From a checkpoint of a small transformer trained on Wikipedia.
Size: 16 layers, width 256, MLP 512 SwiGLU, vocabulary 1146.
Training: a variant of Muon for these matrices, 622M tokens, 9498 steps.
MLP neurons of a small language model. Each row is named by its layer, matrix (down: output weights) and neuron, and shows model dimensions 128-223. Each number is 500 + 40 x the weight over its row's rms, rounded and kept within 0 to 999. Numbers have three digits each. A neuron's up and down rows have the sign that makes its largest values positive.
A block is one neuron, or neurons of one layer that tend to fire together. After each block is what it responds to, as a language model described it from the Wikipedia text at the highest values.

L13.down114:488495480549528400454533500472460458574456522489512501478539494431427479548447567457525547537557508551525553474527476443577501476522520529476444465460444546499464451526460508550525554560501426512536483443544463502472517485438515482531500521530519561506534521567509528531490467516519492537
L13.down142:493506574516511408493456442497519546571533445517475471490487489452492503567543570476549517504519544446518509525446510501517413514528439505454456508503513528471554519573466494528567458489476583498528510485482512473439453503530550515544499526459532439452510468525410470511462497505526493546
L13.down248:536501438423472548514537510490535547471467461515436505474478520548491479474483462516541501549483451393489464453484446461533452552431499490513511561443484572510493505446465576519542507459543511506466455503506441518536512556431551450545546616528520432477535506527412528560456466513483517506
L13.down304:453465511451510534558470500532455495469552449479517554516460524499483460474414521496527468472488510528493528531470460428482446486523546620464513467516520472470528466456567578549478446455515459539460402503493574530510463491492519403556404525472427492468493459522503547509536512568503514582
L13.down307:447511494470464479514470579434415595442536480527464529571564478517561520497539521504571519508517500466563567478534490465453433491501471485578435482522529568485478551476546541449499543522464456498464476473485463516541454525458484503545409496456587540557452509416525576514530434465468488503
L13.down373:455504543523519459546486506498559830510523460441492561489526534511532528475475530495507492485461473471562571490450508515499525490549569486484516513441477505560485500492482555466482489464499500500523554492526493489489425517510550425503478503564525470521527502533539532459471483450520483496
L13.down375:490492523469515512580482441519558584548515514533525567459443509534494502508464490480508555508405520485532455504506489470486525512484474471545479484501532493535512453465450499536468553514538504462504425551493463413449511547455522485452477467577523481562450436470449481441567489491462525528
L13.down485:417519532527505534538464533567563473508534504565456455495455469454465517457504511474481442509502471503557455438499480456502433545574516500444504500511556589434503511532536450518522483542462464463471523486488527451506502508454455444513482543517477489495549520495481518501530492450472475554
Description: Word pieces in place names

L5.down47:522551523499473482503605555573427510548427515566597505567468469515561529461461491457499564575466463491512504451511512492545540468441504495480465461503466534496565558482500590482501509426445525498508458500486466494513460492489479454464516504449515550525460524519446531445507499446469507452
Description: Split-word verb endings

L4.down90:495450450459494512456492464448543598481473480498515484526519461484519417492497465462506527514572432482573515495506476508459498448470399544440448496462412546442535535468476514428496476507484567522561468517561523436483514473527591452550464449475488465498494484518496500467480462480488500440
L4.down169:468434498438425545522479581517494467507489499535432438443520543507512509427448558455458508499531463466481519464490460473496435511495510542447502457460487503420524506570518500547528492415541542444522450468567487502495454445391556512465467460469522472509468510490541592551497538469436489517
L4.down171:525509514531537430519445464453458655499515527496478542535460511542527465509514504455442473442525536537456517503505498448530524485453452506545511515483445520584511478494448464519494513447488454437566513471510488514534506481503471477426500498422482524470432516515556544560516561439556509537
L4.down209:481523507484455466482483503468436511396457448505427458444505499509490494448589525576528443525558519540440483511536538479527474462499423456482507525490546475451545541494455409501562484473540582547516490517485510533493498532499478543518514475397488537470516465507432471482544551449503479500
L4.down318:469479498500431507522490504531510448502501500602423457497544462501571473462470437476541529456527512514506506467445519549462518519532438482539529551474494532448520526557550538506478505558512591446567542550529526483546498528486427490525525505513433495462479484473506539512502515405491518520
L4.down402:511455482500513453449499467505516502492484535462469434518491566577514486510532504467534551580551457463561548514490567510509434489472460469538489491462436603508549439423542449517477484480469488550482554519541458452457513487466504465488512514471500443519520512522554443538447509437509533459
L4.down419:457530449509535510457505476519517509475475502577558560518464509459516478554500415404448501534505469549503550498524543431486487523440477463492500471518446565466555537458448454454462542463509509465526535508553533468519531533471500516521392474491553437486547519487539531517472523471514546492
L4.down479:516464490529489427549522456524544413474459521579479463505510483485503498557491495548421620503540527530509407516500479477460429417523528495579517507520509477468498502434461486508476439501485568555561467507570433510535473516474580489478488472496500509535560506573515534507507491540552443526
Description: Number-word and digit completions

L4.down73:517557503466562497441521563520475556494542419441511524508517487525556411500500472482486533477568418532546465512487495448471499558552488466526538522442512478475514414474442435531449549532471490530535411497507526612522417466520461592499526533467400492469537495482500487534404429450477484534
L4.down130:463547480460503556523510465499510446481523520478539584473502533481456489510517473539498458470465415505481441458478460507519537551584421481537515474505466541481575515492483537480524491521428525449524508529422470461460474422483491516504540506493445499481482495462483543478502480564486489446
L4.down136:469470529569507457536438540461429585444570477422482447521505458479504497452484502454503520535472502530560524489527496493533463417486463522522414536451475521464463475494524503550514499487399513455495515498549437470537479474478540479541552592542478513466490472526536482469515509413512467501
L4.down139:555567518518456483496541470496455492443512463490441526513382476460466455421552471505499450548507582510456538508448481469497512470541491481443523558472554495529565542508507447495430535476517506479512540567476574481474440550547478507598513488521490461477537471478504455508501547498419507472
L4.down148:552561478445547476495481494537547495498478527555464519453534489495506489452538577536503549480486506437479493532463509450497501483512541473514455492493471462499479590531512592489505488476450432545545480588532464472512578445502576489518518498515488628528471566400498510508533544443430502508
L4.down161:444537510466507503436560477436494462482441437505472488486577487580509452585530503429457453415498566429501536490451508544486477523575487501485415422474526480489472529499458535471491499557424526444466504457488517479511527534512469518502514449510440430437551546402460527518491489456510517466
L4.down293:502475501466458473522499477444490582471438480516496537488487485454529530483461490522516466525468491510487513509502533480446535487480521499467522488479434531466478541467558481442488455490381508524503515526460458502471465454500440431484408530469489495522431518495520526563431512519490476553
L4.down320:493506531540510473455485527531513555509530538479510503502512445503507499532539481559519535518528424448413545534506482527424563524494525556493454464541518509493471502427457631463450507489540541522496494520572441457518427476481497476515421498487446551559478454467491545501524472518445496474
Description: Mid-word fragment pieces

L5.down301:494489455589508519459487493496450642449483491545449602530515501494489491527486512484548544484529504489500494453472476468445533552485514437468470500562444467531506524456508515497511489483532460473422482474541511509481550506498513476467446541516573515509497476527570486490562519515540473513
Description: Institution noun endings

L4.down24:506557516544474498486512476438466507500541517466493512514456482479492464536499536484464487508490496432476583489442447492494442542547483515623505500518499568487597577546536563510492508472504496474499558442520503471522554493510446520463566494479449455461511546545514511538496508509495485549
L4.down101:499497470497475481470512487517478563524483512552487587457386530553515521499518582534560537483498521524524401518509490520481494472457503514501444535455539441540545571518441566494504488439513489536489498475526528475555536554574503525521545480477514543482558588537458420527472491450545505538
L4.down144:472537484497518503492499515453504472540533501507441523511517535491549395420512547410492484455409568443585551472542489473470525481503469485494519455610496501510481500528491502468499463566512546504458551543475560539506560475498534497468568472475521454477451480463563514438512552470500445494
L4.down222:477548540579512507475505523429521503406500507484437455436489507495406421473530512513459598516529464526547507503455412479459539540478528499455480497468463497445499549499530510478528537573540540515510453506489491581528569487522529496536493548501589465541460513508570536541518547536539508488
L4.down242:426542534447492441497538477465447530468490459440441442443541515506489507515467518539465507471458483468491453499503534486438522539488518560571498505445562521546516450447465508485404471488493528531562521520596541495515497502581502533490494531457503426476541540430422481447563511476432513569
L4.down323:558531533489481510457456448548519464466504478488456510565442504484513476401527552486527570482472565570476610531466492471474486512554511493465531524506551506450534449598513543541403496532457445411446417524454492522533476527417527449584485520449480444562541538508497517483466441525546476459
L4.down368:391436546545443578558449420583500448492456584474503541500487530543501491505537510496468509416421498506488527450471522480473494517566473520493511516554525571539570501552516459513512484586508537543527453566554445424467510545465606475499521513538552506529495485482471545539510480435464508554
L4.down454:524515472433484503494562461474483428556518478404505479490518550498465566463523530461562487489522423494492511512523573517457481544503530528515523463510566529488461481500466481474455521542490506462542544478557523406533520561594541417517565467463466446530560488519425485572465454523490482491
Description: Word and year completions

L4.down59:499512483488524463498589536539516520528459539434511448502525429507509573450528500529563454508473440487579494533473504517517494480471479479509555497549540520522554538449489471466539460519403484477511443561515550558507463525434500490506527404499518511551549471553465518564496516505510449505
L4.down131:523410530469540551568577555468474534503529509502463471567448549457553485532509453478516526502441426476492513518473462483561475476480475563452481532434475444487529505471535587522475572500513469445505446494425487511476520468437486516515479538497442527517457520512480493483443450509500497456
L4.down290:537467478521505497499439509482496495526462471488510512439501513468508532468488470459486475562509489580504478466459535584470551534506514483531573493475466484479483525496502567514455462415485495555524504455537475432486507511546502510496462515404512453453569583468394530494456495470443517490
L4.down343:450512448480583517494424464517559510432516482495449481513444503530501500550519541448506471477593468529439569524487509505493462545512632448473473503526503497569436533453509447525459541490447508492560513520539452486534536553509465449497575532566492480525532529465508457460474452472535552517
L4.down375:502557559465571563478504515542504406498451485547497530489513484449439522494470468496506496534509514469527516458489503565525591464442410529477475497473502465506460448503549504559498522522492468542526511572536437526528520515459552489484550443522569498502491503511480498455577568545499441551
L4.down442:483462534492532486554556472481478543595446518489431527449477491535515466552575528507506502502576463485446511575474538469459458576497533504565538554530500451475530457439549556476541481501543569438518529537393517528552522475534490544488530480470458542489435569512538531537495547514483500426
L4.down468:495542545495585556496492480466477542535479440506496473465460496478515541508521554472566473506563539530490577517483447571449476534512504588570491479583503532549425544479482486443480567473471524536533570537525519488576446535539565545432511492519498459532496477459551533399507457532490454524
L4.down489:526530486506495435598513523525445523558496508470441513478533454526453452560519554469530488534468494488549585452493451485508464482467461559550393539525531500501471486499526473508475515435541470459404499488490500506464461563474456544418533563523465489484463556515492505510484451524497463470
Description: Past participle suffixes

L5.down314:486549514483538482374485497462527614501520527561560476500411423608520462543442467522508551535598507500515520556506418464426557539490492463520411540535530537548532515459449484498484473475570500402496519511600477496603444534472549431520496520467481465506469442563534493540505476506512517458
Description: Word-final pieces of modifiers

L4.down80:492464412432549520401467476438508525427463489488477459513555498464521533506459515481520446546532451455553524506470496516457541490447476483428508460588549499573507538512461512409494513476458453512472419446579534464525526487450483491462500512491524500516473496486502510573591545504543573510
L4.down117:481548462473433436514410507459473629510558520539417535491471435468449472484464563511520584500515497431543510420552533486482528524459470467539562413501505494468456492484536523437417505534471525529565524505526457499484532481560488541511552532469494477529534473483500497469478473543476507580
L4.down149:538528516499457458537509504474477611440548448504478509470489493527561478526478607443535496513537503504559559511537496432506452526429571547527491515472501470514481503463439531482516455488506516470459455478495499465510542485537500457509504497604505508545454491484514590468509487450429519447
L4.down194:454500455503449455504424480534454567480468490551524495461509391462538550422535487433460528446539487569500503454477465489503471487492542500478459518541448451522469442513511492542519465521477557516516450578557467552527553572502511511541497482516566507482477466439583479524458591439548486516
L4.down326:449487414543479542501530518530469620527475472523489553485523441476474492520481511511481505541545497508525553559539469463500484533451426468497452515561501450507486510432544535463557493504539509457494453522514497501497461502508483538540499511521515546541522531481498483544516512456462500509
L4.down385:508500449498495528535436484496364617461549527459486534551463510489550439500482496510509436552520498448562505417519529577463510439441510428525536516428510536513476394510398475476485477499474503561506542547444437483403435443455562548464476470491532552542515476480551518541460499459528510569
L4.down400:479455518458447447489508452448464606477450532482498530515472521551461586501505506505483552506510524496485512434537484506521476489394574508500454478543543482535497484488544467486486500539512520456524459516488490555438531428437499454506448527480478484492478482522540502462534484478475530486
L4.down438:497550461598536497467589456486481500515534495532523554488474505543509488514508459508481434584530543458449534499504558467431470553484477514488468505477397536468557532515514568480473579436419504483550527551460536511473534525515572489484415520473473601563494504559435453453459559569506459486
Description: Word-final subword pieces

L5.down33:476518547472560525525513534514494490475487477555468564533507507459499525551485489456509542488552466463458487448480502527612534554458479474452566484506534498491463605543494527493497496533461464459483487524532525505477427548473480552488461533542458463515517496460486560505478528513536541447
Description: Name and entity nouns

L13.down184:559501559618464465503491541454507442532476537594514550493506516551506456525493488497501519463584460526499524527491517462474488496462520559495499527551546464540495508461509557472539457508513466555536565412439488456509503518448438508487527456480488536543510525502447429419473481436533539518
L13.down186:542553448448475461564558542487525503561547518600470522508527509486452574522564512563479558472569453498506546563488561448452565531462469493497457448510477504433548500522473522542509510528532492527540472498551586465557476509543571547418494519507528554508562491519433540508555464588482493461
L13.down199:469547477497504536568536552425428522556445499504496491523505475538451454477480527521519511442506494413455504497517433534602507444516525480528499515559442455439499514541448530502613557475409484533448470471396495519528447455580518526510458551438399529438456490518545550511530541429470482513
L13.down275:531555507567545517479492488470520622469519506516501502494507513524508499442457495500551447520538497481446476471507471475429536481514439498481520471491521512538511458436524430487473522530470514531512480554399543509489439502509491470516489476517524531476488464472587521463543440555575499552
L13.down341:540498481507539496539438592594539628506528517527518461516476434555477520558568485527461462410544478531466470519430536496537583560513486537517425520464513547539557393473432517473505487496474501444524465540514468482433474488491532486511509466491497457528506485462498498511473485531520513521
L13.down352:593544481589432512529566511486528413557491519481502476477446429445479477510449505471446533450455473472539445522526511560502561576444549575552492515569536518536501484499458567568471489496486541521564522481496434466530464408557522526433489468447516501492477474548441517496551484502474483495
L13.down362:483525540497471476501503478511535669500521490554573489500490507523518531482494498508549512506453497427478548406533542539461547535446480518554463504525475498488513494499501514525481491487495468539569561519530518482469434422571470468481474490503498514576526484564470522480508426474514562483
L13.down407:526569534497534455574461476584527686477514519469525495512473518548469555519443423470485483524464509542499527540444540471480494452499460473493488446547472517513473446485502509451520494520533569463480479504544415462515491477500533521561445514456542502521509462532512472500516587514576579450
Description: Formulaic Wikipedia continuations

L4.down115:473478525555501534534505450512521494464450496466463444472476510498500523440498608551564532570466521519517456499474448510566508485505479446520597556502439416502463496481522565501542520555471575513475517520458484555508437479492495517517455573505495482497469486512488493417498423453490399501
L4.down225:472520453553494488464546561508440611458511531533524517500500478598526493574485495442555512502538447480576529511440470495495489502463449506516421496524519509522517460450461502471471529544515513483479565477520464461491578493521531460537497457451545513591426453453486502470496454519460467519
L4.down327:413559513518446478496517506535555507494413454550452456499451523500457486448544522470493544481540492423435418453552458504565475454478457431445481498458467544490546461478503521437524528553530525553509524544480504589492484499499520470539499551520507538412499429488457558452508477516438525549
L4.down328:532492501496473560473527519510517562549481572528431477538428460486532516477574503437448580445536484557519405532473476529492507529468551487511492495460468448529497518510516538496547473537500551472508446491488442516571477521531501494490502481497510467457540534441549489461508534386560572466
L4.down358:515419486540489467568525480507473566475470503503414533466506510591484486518475499500422445473455524467529551438472518520520485531446502538520498502411552504453467445527534468541475543556574588493497518557473424471517551487485510502480509521496521534508534499457503527482515401511491535466
L4.down391:497506493534470502516527421531467499499531513557447485525430455472442544507484525533477555484396418469501549444496529535509471484424468447458452507474473474502522404388513469536507453510513516437545510538531443481547522449458430498487487462565477446473440449526432489508492515550510522560
L4.down449:468525453533449466476508525548517623492462485497439558576452503507548479503485533511599498559455449477491475563453496469555483512459468464514535536501458497538536474519515530468522568541470444428548469453526574493510464491529513486532520557483493460512447506480565487518418473522431518537
L4.down491:468545501514508479495502497593519516570486560461531472510477500446469501505511530545565573508534547488504548463529453517502523538546498559511543446491476521456534498522557440458509517473506464527537454415495514495468541452458477475500536497453537474491528514466578516547488553533502586366
Description: Place-word completions

L5.down197:436499516439464525433500486443503601495462528483470500535544526547472478551511458513488475577487450519558566475458555513504560464507463496485477440474592449484483479494553436465473447508445478535502490484545481529500486473515417518561506453414451564497467527487509512520442445498529545606
Description: Mid-word fragment continuations